Part of a small language model's weights: MLP 896 tanh GELU.
MLP neurons of a small language model. Each row is named by its layer, matrix (up: input weights) and neuron, and shows model dimensions 128-191. Each number is 50 + 15 x the weight over its row's rms, rounded and kept within 0 to 99.
After each neuron's rows, "fires on" lists the tokens most often at its 100 highest values on Wikipedia text that the model never trained on. A number after a token or word is its count.

L3.up336:60 58 53 47 51 35 51 65 55 40 63 44 48 76 40 38 37 26 43 44 56 80 71 38 52 42 64 63 36 17 58 61 38 92 58 28 52 23 48 58 49 50 42 69 52 31 36 81 40 67 73 39 60 53 46 43 47 86 38 45 55 43 48 54
fires on: "al" 15, "." 14, "l" 8, " of" 8, "–" 7, ":" 7

L7.up775:62 46 38 40 67 43 72 22 76 74 84 31 46 51 64 75 53 73 32 26 62 64 65 67 40 64 31 29 52 48 42 29 41 53 55 26 20 38 35 50 50 67 43 53 54 35 34 48 35 52 68 79 64 73 46 80 37 74 61 56 41 57 56 16
fires on: " of" 29, "ne" 6, "d" 5, "les" 5, " such" 5

L10.up400:51 73 79 70 40 35 37 56 61 57 17 23 58 50 79 24 70 66 46 50 50 48 66 49 37 71 52 64 34 65 48 50 53 66 14 43 56 50 77 27 60 59 35 52 43 15 39 67 34 43 37 37 60 45 45 73 63 67 22 11 57 51 77 48
fires on: "y" 28, "st" 10, "ly" 8, "le" 7, " also" 5, "ur" 5

L3.up711:44 72 41 42 39 48 35 75 71 42 47 66 51 47 34 73 70 25 68 59 47 52 32 43 47 29 28 69 59 36 57 55 28 57 42 51 39 52 47 49 37 33 71 32 38 61 58 49 29 38 42 46 39 18 57 53 69 44 67 26 39 72 52 44
fires on: "at" 26, "an" 16, "n" 12, "ctor" 7, "red" 7, "tic" 7

L9.up676:29 77 33 48 48 53 64 48 38 46 46 29 53 45 55 33 60 64 78 62 22 34 37 62 63 42 54 30 59 53 44 65 42 40 32 50 62 46 32 35 15 79 73 46 59 71 86 54 49 44 38 66 69 52 61 78 63 57 51 56 53 71 63 53
fires on: "s" 47, " both" 5, "\"" 4

L4.up557:40 50 45 70 46 49 13 46 37 67 31 22 14 50 78 49 63 36 59 54 41 62 50 54 51 63 54 62 32 55 36 61 65 72 65 47 56 46 45 68 48 54 56 59 32 51 60 53 36 54 41 48 40 58 32 45 42 22 28 24 57 40 70 43
fires on: "y" 35, "te" 9, "th" 7, "gra" 7, "ly" 6

L8.up44:35 69 32 34 21 40 41 41 32 65 46 29 39 53 56 39 61 56 27 55 47 55 21 58 58 34 55 45 69 32 53 73 40 26 55 61 50 57 42 64 61 50 49 31 54 55 59 61 41 46 70 36 39 35 59 54 70 61 50 57 63 34 46 29
fires on: "i" 29, " K" 18, "ist" 14, "k" 12, "s" 7

L9.up243:62 54 51 72 47 61 40 69 59 38 53 81 43 55 68 36 67 94 23 53 38 47 68 47 70 43 57 66 45 51 30 34 57 60 50 52 30 41 29 40 40 48 63 35 30 42 40 65 62 71 25 48 55 40 52 56 53 21 54 44 50 79 47 51
fires on: " in" 27, "g" 17, "n" 7, " Ro" 5, "er" 4, "ri" 4

L9.up883:69 46 67 33 39 56 57 54 55 44 29 48 62 53 63 18 52 42 69 30 40 65 29 35 38 54 39 37 73 53 37 66 53 60 60 50 55 51 51 38 62 42 42 32 48 65 51 50 45 49 42 35 43 54 54 53 30 78 42 66 56 45 30 68
fires on: " " 62, "b" 5

L7.up509:42 42 63 46 16 15 61 26 46 76 58 57 60 47 65 52 59 32 57 61 36 41 52 62 66 73 69 33 43 56 31 33 33 43 49 50 39 86 36 63 23 41 31 37 71 51 38 47 48 73 62 72 44 68 56 55 43 50 20 22 60 80 58 54
fires on: " of" 27, "," 17, " in" 13, "board" 4

L4.up803:55 72 49 64 38 58 62 61 71 59 37 68 81 41 41 19 42 77 47 48 73 49 50 28 32 59 47 46 51 25 68 53 19 66 56 75 63 52 34 43 57 37 64 32 50 29 19 45 53 57 62 66 38 41 46 64 58 30 29 47 27 49 49 26
fires on: "ed" 12, "co" 9, "or" 9, "g" 9, "lo" 8, "ly" 6

L9.up162:45 35 53 35 79 33 73 31 66 54 38 78 39 38 48 57 49 46 56 21 45 46 38 40 58 72 67 24 51 53 53 60 78 78 67 54 47 00 46 66 26 39 65 53 66 52 50 72 70 55 55 66 78 47 51 17 58 87 62 58 18 33 11 97
fires on: " F" 29, " W" 29, "ff" 4

L4.up190:44 46 43 68 81 32 54 58 33 44 63 33 51 71 62 67 23 39 57 31 54 64 34 59 33 65 73 00 28 53 52 54 50 83 52 38 42 66 30 42 19 56 36 58 56 80 37 93 46 67 35 52 44 58 62 45 13 45 56 37 29 47 25 50
fires on: "tic" 19, "ic" 16, "et" 12, "t" 6, "w" 5

L3.up185:68 50 68 82 50 66 37 34 42 26 47 32 51 52 50 47 64 67 47 23 59 71 19 48 53 40 66 65 59 41 37 62 30 78 47 16 40 27 49 50 68 46 46 70 63 72 55 60 53 50 55 45 67 64 93 40 32 64 37 38 45 50 34 46
fires on: " of" 19, "al" 18, "s" 12, "l" 10, "ong" 10

L7.up314:41 25 48 49 44 60 61 68 40 35 63 50 45 52 46 46 45 50 22 62 82 60 49 39 51 37 39 58 63 39 30 50 55 48 32 70 68 51 79 35 44 54 59 28 48 28 38 53 45 67 17 69 69 12 48 20 57 41 54 57 49 25 68 53
fires on: "u" 24, " A" 9, "th" 7, " Ma" 5, "us" 5, "at" 4

L4.up362:22 58 66 75 60 49 37 66 59 30 83 29 29 39 11 30 54 54 65 51 85 62 41 34 54 23 67 42 31 71 50 48 48 58 43 44 55 52 61 59 62 64 48 34 41 23 56 66 80 37 26 58 35 61 38 84 29 37 47 50 60 21 08 77
fires on: "ed" 16, "w" 12, "e" 12, "r" 8, "se" 7

L8.up510:61 47 80 45 59 44 76 52 54 52 35 49 78 83 23 51 55 42 44 48 27 50 49 43 25 77 44 35 87 54 57 65 70 62 56 21 34 52 44 83 56 65 45 38 55 48 41 68 52 47 47 03 69 46 53 61 46 61 45 59 46 24 33 58
fires on: " " 21, " re" 12, " had" 8, " f" 7, " C" 5, " Har" 4

L8.up797:51 76 91 46 37 31 75 52 78 53 39 53 42 66 56 77 56 47 65 29 26 37 32 54 51 54 53 53 62 56 44 83 62 48 14 64 55 52 56 43 72 48 61 51 54 37 55 59 43 31 61 49 50 60 58 34 44 46 35 25 35 20 64 74
fires on: "s" 49, "ly" 17, " not" 6, "men" 4, " also" 4

L10.up663:57 60 44 59 32 33 49 34 44 58 47 52 51 29 62 61 67 37 55 51 43 50 50 73 72 54 66 62 54 54 49 54 53 32 42 34 23 38 52 44 65 44 42 45 58 84 29 55 58 65 34 63 49 45 50 48 44 56 50 20 38 51 56 53
fires on: " of" 24, " in" 16, ":" 7, " South" 6, " S" 6

L10.up523:73 47 80 41 58 54 50 53 30 52 45 55 45 55 41 66 58 77 70 44 30 46 53 54 47 53 63 22 41 47 66 41 92 49 36 55 62 26 62 45 29 36 55 44 66 57 69 45 51 60 71 51 51 59 30 63 29 45 22 35 38 21 50 51
fires on: " San" 14, " (" 13, " C" 12, "C" 10, "M" 9, "s" 9

L3.up609:31 37 55 58 56 46 51 57 10 66 56 60 52 57 66 68 51 36 15 38 61 34 67 66 11 37 51 22 30 77 89 59 65 60 50 55 46 58 31 44 54 58 39 43 77 59 44 72 21 35 55 20 46 49 41 51 40 60 72 44 61 50 54 69
fires on: "z" 29, "ic" 14, "c" 13, "t" 10, "n" 10, "s" 6

L3.up31:41 36 57 70 61 48 12 52 75 51 69 39 25 53 51 46 70 63 68 59 52 49 49 48 48 49 87 64 44 53 70 50 53 47 78 32 38 27 53 41 29 51 35 50 68 48 53 59 41 46 30 52 49 47 55 59 09 51 55 51 50 34 40 53
fires on: "e" 29, "n" 18, "b" 13, "w" 9, "f" 4

L9.up547:65 44 57 33 50 56 61 62 65 28 50 48 44 49 39 76 59 57 05 62 50 67 60 49 42 68 49 27 45 46 23 49 72 67 43 50 73 79 47 36 21 43 20 10 42 68 27 50 32 76 53 43 62 48 53 60 56 65 32 36 44 44 54 62
fires on: " re" 66, " not" 6, "st" 4

L8.up833:44 56 65 63 40 47 44 69 54 37 56 36 13 48 38 58 47 55 54 59 52 30 12 68 26 26 52 40 69 62 59 69 56 45 62 46 36 56 37 63 56 53 48 42 76 31 52 52 50 16 50 59 45 64 69 37 43 42 30 20 34 47 47 36
fires on: "s" 32, " and" 10, "ate" 7, "ly" 7, " of" 6

L4.up291:46 43 64 29 42 69 41 70 53 54 63 46 49 46 74 42 55 27 48 42 23 40 42 26 39 56 40 48 71 48 55 37 46 69 31 67 48 45 61 55 43 37 75 54 56 73 49 45 49 67 67 41 51 56 99 53 25 27 47 39 36 57 22 44
fires on: "et" 15, "tri" 12, "s" 10, "it" 9, "z" 7, "ze" 7

L3.up158:20 75 84 51 77 33 67 48 37 52 40 64 74 29 70 59 52 23 44 47 39 85 26 50 66 68 72 41 45 40 31 66 59 54 58 30 55 51 42 42 66 52 45 42 50 79 49 23 47 47 56 68 54 39 61 76 57 43 51 66 50 40 87 66
fires on: "on" 20, " vi" 17, "ible" 10, "ple" 6, "em" 6, "ur" 5

L4.up312:54 40 56 65 40 31 49 65 04 54 69 27 53 42 54 39 50 53 40 39 53 48 70 56 32 60 64 70 41 50 18 67 68 58 38 58 68 54 73 51 43 46 64 51 41 88 42 44 58 67 16 58 57 04 28 58 57 54 42 27 49 44 53 50
fires on: "o" 18, "u" 12, "ta" 10, "us" 7, "ign" 7, "ch" 5

L3.up548:54 58 30 65 76 74 59 47 56 73 69 76 30 75 58 40 36 38 37 54 35 60 50 30 38 10 45 36 21 37 37 36 73 57 43 64 33 37 51 26 46 58 50 49 68 60 86 49 40 43 38 54 62 26 59 59 47 58 19 34 37 26 39 26
fires on: "s" 22, "om" 11, "com" 8, "ot" 7, "c" 6

L7.up650:59 83 31 45 73 62 48 40 53 65 41 44 50 15 45 53 57 46 49 30 63 71 48 62 56 57 27 79 76 50 48 28 71 48 65 39 51 63 34 66 32 53 53 68 15 42 48 53 52 41 61 12 44 36 68 47 39 29 48 64 41 36 60 48
fires on: " in" 55, "\n" 17, "in" 7, " remain" 5

L7.up384:59 33 63 27 31 69 44 54 28 49 37 39 52 51 38 36 53 36 51 34 18 46 54 57 44 52 59 70 61 52 58 45 46 39 73 61 45 43 62 38 33 70 63 64 52 45 40 40 34 62 47 22 63 57 68 58 57 35 59 34 73 70 23 77
fires on: "." 23, " Ra" 17, "ra" 17, "s" 6, "ress" 4, "ity" 4

L9.up258:54 65 59 12 43 53 51 27 63 32 53 49 94 63 42 48 55 63 60 55 31 60 43 42 39 65 47 54 56 24 60 54 40 53 59 38 55 52 51 49 68 52 26 33 77 67 57 58 36 66 67 49 87 56 48 62 51 46 44 63 37 49 33 43
fires on: " " 69, " Ba" 8

L4.up515:80 61 82 26 29 66 42 52 42 51 50 47 43 72 48 58 41 45 59 22 35 46 87 53 22 37 60 53 57 55 77 41 57 62 43 72 46 56 40 39 53 28 73 59 60 72 50 44 42 39 60 61 46 46 74 60 55 49 43 35 50 57 47 41
fires on: "a" 25, "ra" 16, "la" 8, "it" 7, "s" 6, "il" 4

L3.up421:29 52 51 33 67 47 60 41 50 19 49 53 54 30 48 33 68 61 32 49 40 37 25 55 51 24 60 35 53 44 49 47 58 37 73 71 52 16 24 67 43 68 86 30 63 49 37 45 49 37 58 25 80 51 34 47 31 63 57 82 42 57 31 44
fires on: "t" 26, "le" 19, "o" 12, "end" 7, "ur" 6, "ff" 4

L7.up207:60 48 37 83 68 56 27 68 46 67 55 36 68 36 58 35 62 65 54 36 47 40 31 68 30 24 43 34 50 56 75 57 43 56 62 27 32 13 74 37 42 81 60 34 58 47 84 44 60 42 48 73 50 62 41 50 32 27 57 69 51 65 32 50
fires on: "20" 24, "est" 13, " result" 9, "d" 6, "–20" 5

L10.up525:74 44 56 45 57 54 46 51 29 58 61 43 46 24 51 45 67 37 66 54 71 43 49 56 56 44 38 76 48 47 58 52 37 57 61 69 46 59 48 91 43 38 65 52 20 37 62 45 21 53 59 58 13 43 59 68 43 42 31 26 53 61 42 44
fires on: " in" 35, " con" 11, "in" 4, " In" 4, "A" 4

L10.up755:87 54 60 34 64 56 66 37 58 34 28 61 51 41 56 47 36 59 71 67 46 34 38 22 45 74 29 53 69 44 56 52 57 40 58 40 76 61 64 62 73 54 63 55 67 54 83 35 43 48 54 64 47 35 28 47 56 74 54 52 49 34 37 52
fires on: " " 25, " +" 9, "/" 9, "hi" 7, "ur" 4

L8.up483:26 51 53 42 42 37 89 56 61 27 58 39 31 32 47 55 60 43 44 35 44 57 63 32 23 63 59 31 17 40 40 75 45 60 40 64 14 48 64 37 29 52 31 34 40 69 37 55 42 75 28 24 54 68 62 59 30 41 52 16 37 44 55 53
fires on: " V" 24, " to" 11, "s" 10, " not" 8, "er" 8

L3.up112:55 40 61 38 48 54 53 59 63 52 57 31 45 61 43 54 61 38 66 45 35 62 17 29 79 33 55 19 71 53 52 74 76 34 42 60 37 42 46 44 26 67 62 30 50 31 59 36 37 36 42 37 61 60 37 68 40 50 25 39 56 51 74 52
fires on: "s" 81, "men" 10, "son" 5